MLP neurons of a small language model. Each row is named by its layer, matrix (down: output weights) and neuron, and shows model dimensions 128-383. Each number is 128 + 32 x the weight over its row's rms, rounded and kept within 0 to 255. Numbers have three digits each.
After each neuron's rows, "raises" lists the tokens whose logits its output raises most directly, leaving later layers aside.

L5.down1438:091174115107168108081125152148144111127140082148192090116137137179100088146113171238152158188143209220080126149188129138153090128080099177141177134131114088124150140173068092137099156135093044120146161093115162119130086147107157139118097182130114104165152146147150122112148136108107050131135116093136082168089130119143186142113097118097186102098083117116135207169072095159096113155147073098142076097061110115170092111152149130110094171115182096170163123100117126110100070138113136066173144125124111124161080115128117146160164142162159191096154126117122117111162134164111122146147133121100116061147122127143144126160136173183117153129173118132099091144108160172140071172136129068121107083178180110133111101116138094089111134125141170164110157173149119142135102164065096
raises: " are", " were", " themselves", " have", " get"

L5.down112:111130085161108099155138154139111137116066133162115143094128109183145141101133174132075128067166140159130126122120123175144156078132137066171098053084104182173132110134156128169159159129140161155090117111162118141162166142138070170110115168083089059066124133107143147111159158250185116086125105083090145109099105111090126146117099124108148136192138149115089071104117135091100160166127113108115110115115175181096122161151143127147124149079104185142111151150131058111098078151128172181089124172139118078139132144084132080103146184129117124189143120118078129107081141078181114158073162085105111110133180153100118169079142102147137140193145090151143147175097113118128164107106170074093102058177113118131113110162172120098116184123164172124130127162139096144135131061091146
raises: "t", "s", "ted", "se", " only"

L4.down1058:140133140086162145145118126104115112147109165159096109182109106163141105142071082138145152140183109099156101166121155137196140043104139148186199088172114120121108128210138117144077112163129063137105137163124064143109123112120131153097111154183139127202171112134102095174125093149125117096138161115115142112088194136112110103153113057175129164125170146181119154128177127150119122113172070144101061153140122138171131133105139099112106148110110147143125168192130075169173075144100102126131125195127095114060150172096103144101100084127161142176053086113131130107112145164137109118105107128096111156113199127052080120182133166176104108133163104153171045115129058058099079109102172143157136099154122158147126143189080154064133192118083103130153169131063151114076121090086141
raises: "worth", "more", "bury", "by", "hill"

L5.down1194:159042103095151123086148157177181073092088162078149111077154116061101154076172143126149149133157104124193104126106160178132114126150108074150078176126104107108094132133101112115137123165098140087157131116126155093131097185114129141091085089119116047150082184140124163058190202093114132166111161108191135141121145134138160088162157136148138158107103083109108152146155157164103132172068143077102110114125130149106144139130151145081168146131211131133095129130134136099135092070176144083112180182096066125178128151149089152178155147136121150102103133090125148195177142079123167092126138112172106134108100124133106159153155119128109142110136144142083110146053153114050115180129150190131144100130116153137159098149148118127086173135132158120128129133090141075125131116103096
raises: " find", " continue", " make", " represent", " determine"

L5.down1008:178159150114090165109121145121103128130153109081125139154121152163098135092133141183190178170154114150142158145102117135148141129088209130103107108114117111150242141128104182096122136086145108068095164143102095139117198160114132180097170147122080103102120144173130116159104179113121086103125120153136107085138087057099164134095110057075116129090115110153088180099150058145114129166119145084167123112167103089163113169217124127171141119074120108107100108183134120113110189119148100142154117101154092096154151085113186121130186161168173133114147133180099172126151129114185124115178061165130152170087061151110132123108098157110169093119111155123157159151130144106105097164176082180088150157181138092105077140108089098097131130182106182103126137152169191151112131101140165
raises: "le", "n", "di", "las", "no"

L4.down1462:115098119123100143157150139161074107149092063136152096137148103152142159138124146097108141138097080139135148152115112141092111085027137165133080106181107138181108139124113127120152110184092064091134100122143115152096130165171167169072086153124156119118166143051136172187177090153120138167113138122119128082148076135119116126098177145095153173201085117157152060088101134086130167140125199108121135169124171081196123144063136132140076164067164096109131170156141101123077175120191137183144175114091111132153068191066135149109094124138119155140122199111118147162109108121096144107113080133127123131155114130144139173125107086160159135133155102109163091144140088115135101138129196126132056174186099119091157100134105138086212139098133150166112099126139085140132109047091130
raises: "ct", "nce", "ng", "nt", "ction"

L5.down1051:155098173152122119127095136161097098140139141120100104151139105121090113119126155102105160157133141094115147208124153162143112086097120064170158130142123187104152137096099167144095106128095124096162097142138129122141043078136181120157133127100080135128126130177111098155096029115153102161203129125102139095086104146116096114098205151120185175133123155095069145112134095168141126081111164139133171078160176100156133090147157148123168123193193146163118135130196140140096155148169097084114144126097155115175115184054087079132153169163148116140154136132112085098137100135093189082116170138100162158104118126125138110085162138075125100116169223129092119154174106119096105074156153098099097134069109115031126104094125125099151118074152137131095099154138101142120110054178088
raises: "se", "cing", "ance", "burg", "ying"

L4.down313:160112116143169115132141119070107073110168085078125142077114148065132140133111157158150132117117125130140085145072165135132174185084096140098154148080120164157126112113086103120125151088097101097092110098188084123094137123098112103066136142179064166142122113171082090118130136151173082140065096166124077104126155103069098107102156165152110165084123095128129157138136107115083141127164103111168120122138128178124057099091148156119111161125140115120108071119130127155144150153156067128107127144142101070150150190155100189059078121135102125109123126120048138092076103167111173128127129159127095127163152067181153156155102101119145169106133130131156135138124142134076106163125130144143142170164076130142186072131119152097158155179186130218091126094095095153117072142127175
raises: "nal", "no", "mer", "ne", "nia"